MLP neurons of a small language model. Each row is named by its layer, matrix (up: input weights) and neuron, and shows model dimensions 48-239. Each number is 128 + 24 x the weight over its row's rms, rounded and kept within 0 to 255. Numbers have three digits each.
Before each neuron's rows, "fires after" lists the tokens most often just before its 100 highest values on Wikipedia text that the model never trained on.

fires after: "ic", "e", "c", "on", "o", "oc"
L3.up1004:099108098108124155128121094125133146136168134166142108141119111151145102107155132132098165124144180077115125148139107128140151140123164159169135172147087136116137127099139144103170132122133114096118148135093128135100141079125135179107146156163133132138172137154103148139116135148137121171138151135076107134098108097091144122091140101120117091109170165123126124137152135107143133126082174120125092128098114101111135178123101146134142122111131072168114081163170117111130132121151122085092145113141143132145168144125103145157125108095150134101092131139118131135133123138139120135

fires after: " l", "i", "s", "ol", " h", " L"
L3.up79:102119123108171088142121101077153089127153128143130085177136117132149136084137178092102096101141134148077157114113154132174135135104163120102135139116101126147099090145127171157097148121155116114089155161094129168104132139122168124125090145124081168076176137115125116147093111120135079171110141136145127148143160129128141133150136132125121119133127119127136133095112167125134117125135088091107113135085123111140133151129139141172157112174113137126127077117159134144115144127129127171181104204126130177132120130116144114125102136140162112121123078103165102117122102107105120156

fires after: " S", " H", "at", " s", "y", " E"
L3.up190:123128100183131143120125129150186116080141123125135120126131119115107100130104102084124155136125120148153110145133095090128142147105140149136143121151114119113104142139201107151078141136082160141147140131138149107116162162118121122113137105125164156122123122112123162160139126114144126135107150135109162136147163124141120126089101113170138043120109117116105114138111096072119125103145093116118155121082154130114131098123130137153098144114107134104168105137116128156137098101088152155130146164103121117144103102091129128117128113140091150156171153188145157135143089148085132140

fires after: "t", "ro", " h", "ort"
L3.up372:132124168159117152151135131143119077140120073142146128117133091144175129128143116156112083066116185163128161125137079096124133098144077131138134142103102101160126134136145142138120159156140163092173138159127147129081118124131154136159178078117086102083159117168156090148127158141092151157116126095111133117129102148117118124122119114150103118132133091136156091130081105124126101147073153108108150103112142117091084122123128108120138137137078135131092094126085160146123127116144110141138145112122120096118163152105077124121120096145139114128156119113125149149149144094127131171

fires after: " to", " n", " w", " B", " f", "p"
L3.up941:156126108104134119166119129129179159131163163133143121137111097114109121140081135156133146132138160116186157133134084110103100136164144080100134145144167154137146132168132120121158132143175107153136133144128133080133105115195085143171111169166118125104113108148165136095130120171164141131098143132125141146096135160094137109128122088099162138171114151143118135150142144150162128147111159146164143140088118161148126089144155128160128085167124102119135138132081114117123130126155114118134104126139122137143101114186142100116117119100126143096068136166144144130172148168108119145

fires after: " b", " I", " J", " s", " S", "og"
L3.up279:112111160130112133125138104142162132136104100129109118146084171125135092097160113143134097109137107089147094118153136125153145116123111169152160126097134089148178126090065114131166215139127159151133100121132122125189113106118095122168183090139122138139150124105110138127141118138102113124139115120143138138096101102125132135123112157075083137080146140127111173155116112088127114159123151133146131120109132167147174132107118136133102108127139161097148154191098191136147115116139110111133132153115138162156122138139138128141152152139104115162141114151135088081150123113130125147

fires after: "c", "it", "e", "nd", "ap", "an"
L3.up400:170144138178144127099133147103146108109136140104184135119092187112142099146135102122087121149155129122112117075170133147129125134125106096141156117151176100167125152129132172121114117139113129098093171158115116147136158131135126170125137126149124139119085087159117132128168121112117122176118132172102140111127103139101119124115133129125124113122108111095114184098113136129138133125128141201108109090093106147134154129103115142144121140144091135136136138129144113127152097154120118120147133112147081108087136153051112085164095168105133162117120108171119131146105103129131096145

fires after: " g", " G", " P", "er", "r", " H"
L3.up145:159076130139126123109089128095112150096128120156105176109173099133156112120095073124116073141139117152131122133148135083148141182145149134168181118140161119159136103139124138188136088131129144136113150073144141134085162154141142115132143136146135124121176111115159132133148123187126134152156137119154158132093138166091126095124121161089152160108148097143127079110141143149131103099150118136145090139138153149098133127142123116136114151125127091124152165138141133134137130109113130135119072153075112112119172105156151139099132111173099152123126120096148124152119152141129121132

fires after: "-", "b", " B", " G", "19"
L3.up858:097130136110171157161121105163134124126108103097105097098078128118120100112141118122089058127112167181095132174151123111106145161103129132131115146090147111132136097134160149134142117160134097128131134109135079119123123146115114105143114137062091147107175127144143113139146123129109105129137144151098112136169103095140117073142116095109156110123110065157116172103155121123155136117133108108138140150142132127167159081087131084145140117144175137154088117111158124105159114161112150127095070106143116201166135142145113069111173134114155142109129152114137139121135108114127134152

fires after: "ic", " p", "an", "on", "ac", "un"
L3.up934:128124158156074135101113170129174135098155112111129187153136159126106126128165122155124136118105144109092155145148152140120088110133157123120107105161119094116114107167163125160144118136144147104133119145139128152133133114113068115102083126137106102116110151125158115165140095140100106138146154178146129135121102138114083100163177137135178130123146104125115137120133143137138145120061138148166112114125142161151129113074107170154104109110157130088078085144120179108156085118138108119148140100145141130128099107148124115131129153108134139138137158149129100177128145121146063119

fires after: "a", " wh", "ul", " he", " s", ")"
L3.up880:111123101118109127170146134176152140173095142127129124108140166147163131109128143161142121160155172163109113134141127096114093113098093124127127108150117142158133100122086133111126154186097090106106150130103130104126137124140166158132111136120130090114133121120068122122123089116152140112149137139128119108131096134102142090170113106138113148118108123098108126104114140165137126123147133128148136070084141126139077123085184095134101087158135132171173138139108154148123072123092126091146136111098143123115150139183148117142113161134136105151130104130122137134135127149120099155

fires after: " s", "h", " S", "t"
L3.up300:126126099114118164141103120094147139080156116142104150117099101136116145134098102149140156133081149116159178136119130118156124153151149160138130126126137190102121124131167129116140135181087146122154127119157129129148100109089151116148107109121153163140121148156110103129160096145154171090103105140160133128114140137134167116154089145130067168131145137104149118108118144152072074100179118122139136094153121102130151095139140099121157107114116081087151109134139124123122149131127118142126128158115122115152144155141110154079098153155120150122116127127144094112063176112105135101

fires after: "st", "-", " ", " b", " pro", "ter"
L3.up826:160127144120110110167116118133107122113122144090149100115160188133164112106136119165092097196143172151122139123151133126159172120137164148113093162142144109098129126111144109164133136133119143125138139176138113107085112180086129165141101104120164137134104112135146117101117142117120115116122136098136111107143106114118138133172151127117149139158167101150134146115142137103102117127067131090155144110121085143111096102147136130130135113136131142113163152118147083136114178150107144105157145120172132112146150153105041124115139149116091128092119122097122104132105161151118130148

fires after: "d", "if", "ire", "19", "f", "b"
L3.up277:099111115112122145129118147143144116100085124084138100157116159090147054099138123110151125095121139118154143140153132132147117111141121194131105178128123106184136112133108144179096108176150091127135134132096126152105142131165137168184116126069135186120114115154127134111111125166167120113166113080145128136126108149126128157117124102123115122093101173122152115164143097154120106147109141134119102131114122107140143149106118146086158140129125145103131105129159113097101098136129092110115151139139113139130118131130070121164129171118138102154135131130175186122157151119119143145

fires after: " D", " d", "d", "or", "ou"
L3.up47:139164138106140112135107125140145156102096095123149153132144137124118120081134116135089127126105126098089123167145185162103149137119158099148100162192133134118117158150162112132139141117102146141119135115136149127116135077147166133089121121071121100100171119168146143123129115161115130142126099124138142107142123061157121056140137174135143122152119119113098126132134139151141129160126146169133158134124131182113128115079137075136098110136160112104141094143116098152134073132127127170158110144122123145117116066138124152117156114126127167145124171120154126151121094134131128079

fires after: "il", " L", "as", "y", "i"
L3.up962:132119149123145108150174136140120100190169130137155135162088157109117149135145072111180111119094111145122140134106129117160135133077142106107136116074123135127112122124093123158143098155091109124116132145095125147174105129116120099095125129133155148103113170157155126135121134147134173144110128123113122141111148148111100128136100183119120144063110151107158121134160149164141099117130155124116127115099145114126133115173164119100112104183141151115153121121131177122140153150126119177128118160139105117131136103196162151122174110117155166110145085121161189113100083098126106130

fires after: " S", " s", "ain", " n", "f", "ro"
L3.up392:124112115101141122138110124129105168152106102101116158108142130112136102124146125140132118100118119078164117169142087102100164114140158076136113110118123109087141127116117138124156114133124121171129120177151102142148100105146128117189119158165125168142130112105134137169116139111111145072173159108141138105117103103147107138085145098123098131099088102148130132145134125136106089116137177101118150070118101157132133150140121175188124116143140101129114117096119116146120097136093105158120163112119090091099102182124137151106128101140135111079117080110168104141106167120160132109

fires after: "w", "ic", "a", "h", " g", "od"
L3.up88:153100180097132157081149093117127156096160089121095141137117111120130127124144143119115101129113134116181092172146145134144137104124124134158108124115136137127161111149139195110138168112139091091087147123119137102080120179125146167146152166128088128085106096138147122142101118132114140126124141095151099152138152141135084104122136141150106144182086105090167161143122099105155091123165075124144141126133144108127158141158114136055135142107154112107170136158124149144148122110138132119108092099169151130089086145160112126114117146146137114094133144124113181170099138127093135129

fires after: " T", "ers", " c", "is", "et", " com"
L3.up666:114157142073117160130142112130098122132100090141135129127101129166119101122126149093127143142155143106150143107121140151116138098114160084128090146122166091148164145187136130089121123106152163154094146115103138138132087105097155165107150081113117156160138161117102142112082139119137143117138148120139140071105161099113162172117110148132123150136165136134155154154173126141130145115134128145139147144154095108169119151131134157127130087137105139098102124128096129163168115103096123133103145096151137114141143144121162104097112108097117109141154149100107163171111139173105130130

fires after: "n", "h", "en", "t", "a", "k"
L3.up204:103100160091159149114157111178154125111136137143107128145120141127145110112137126127166178093099112107094168117136110104133112102152128120052120156147138122201153079074135131119118165161096170105170131105085132181110110171090134126141150121099104112134118133137113140142125142118105108135104109087110116147135126146157123139126110088150118091137084160168146127125114102122153165155147128134128103110156095127120131109135093161111140122100147075131113108087137137160094135108129107129109162141142073163165119118143133131110167155123084118105112159128133163125129163141134122119

fires after: "b", " pro", "ro", "s", "t", "er"
L3.up196:154111138138158146093115131122161089151141114159155127154124129172156136124149117163132162143126121156127125164153089090138145079133147128126073119144119126132162088129144089171164134125111120176137125097093136111117114174182123161119115116139148177130139137092124169147105122131157146159070091114103094148132107124129128122104133089171098126132073130106102157152149124124078119156156107105107151089137126149121109133180085142103121129134150134120062103126153138138160110129091107144097124134097118124136138132148103111151113075116118124130123121116125110082110145134129109110

fires after: " A", "s", "en", "or", " I"
L3.up397:143124108110128126150154147102106141126194129155126183122083116134129105137113117137110133133141101125090124150169095124120115139119108160134148115136147132079155099069139117133126174129132118163099142115105145141134115131155115088134108140179148122117117154106097138154126107144100164132145150106141155110134148135118146143113167110092134118135093114160125124071153151106121146129147110094114151144125132130171118115174146133115137130063147139127158131093121114068087194161124104123122167097126112139107085142156125123079132145163112141150163109128144116155143126157125097121

fires after: "b", "t", "id", "it", "et"
L3.up704:119123153142119124134126118145162077155133128148168092125113157153159111148105105093134112038138131131122117142143091123146109132172102148131128116118111109120174105155121114131156115162145162142142163094116117146112096118125156160152150144154125114170109142179131117081094158098084159156116123105141100086131125138136113128172141119159116094154147113150132112144118108129111143081109145094147141115114134147144147119128084113118113158111112126091113095105101128165149133112134107101125108176141115165125130130127161103131113110169134167120154144136190106115091101137113162128

fires after: " w", " W", " F", " Al", "if"
L3.up548:172160090107147123115140151185151163115127106140120125106145107102126146133138139189134086159105141143168160140131144123159128105149108090109108179147123181125148122142110137109091122136109114101105145084137097147142156132114157126144122092110105124137107112137116176138135150096154109081107097127119133116182142117111121155102125135063099137102130151108115128161104109086174136128116144181137160130147095093167145108157092142121144151164123131127105193131123139108108092106145119153146128156127106108095083129130133109154135117106124122120127122140142121178098140134090167123

fires after: " ex", ",", " g", " ", " G", "$"
L3.up267:159119107121098125126129126169146139149159091104114104134142072128112147136112149124156144138127083100119132161186122153155122104121150154123138142166151151152137186182126146119107170140149130115140120119115175178126128118144136124139113126129141081165182095115149121114151122119129134153124155075117086122104194156110091105134167106131133119137110149122177114089131113129093160112120124143114133150117158156154137111168121108152105124134099092121141156164116128165102115111139091164106094157103141072132118101098101146126125103147130138161177118078125105149167127133140106139

fires after: " U", "-", "o", " b", ")", " p"
L3.up185:157117106124126108134122124130117128130166126163150112109131174144163110142108156124128071109103110148118138109139166098145149139120163146139140150163157118143143145146121088150136144145136096128150135118165160165088149146103112102079144140127150155118129130110111156121129132130111084143132100109142139111146168104112104081163109168115083135147069120137097150144138145079114130134122128131116112135165199092156158105138120113154145157079171127121127106132140135123166170126090131127110146121129120144113136126120144142114138098127106079101062204143115094090149095133115143090

fires after: "b", " c", " C", " b"
L3.up486:111112133122156079122121076162102131115145108124132120162143163097119100131156128147128144171112113125133117130122087154140105182151150156144121102135114122157118102113129145126196151140155108175132124135135073126159152109141099150133093139135132115130155127135132134104171147104064156098100082137069169130137080152143113133182097153139142128108075129149114111078151115153113132127119143136133140166138103151185181108148133126144130101139118141130079167129121130111100151135111181122086110120137142120093169137117154099122136126117120137115135129150129134122149149114075143147

fires after: "m", "em", "an", "ot", "um", " m"
L3.up581:120120095087147144158127089122142107098127126079133134119127102122163165123125143163149119120117145109107099140133102122131152128088121070124172158118125140173087141189103119091162111145107129125152161071113094108118123168141128152122129083094165124152153121131115144082114152123119146130141099117144155176142142135151104194121091143142077125127105159197139109121180122100096086114143122141162142101139117156126071122116116121112083121154101130134131126117128136148088115111129140120136103159140144088066119147131142121132152141145140141128108143153123099096091132125176129159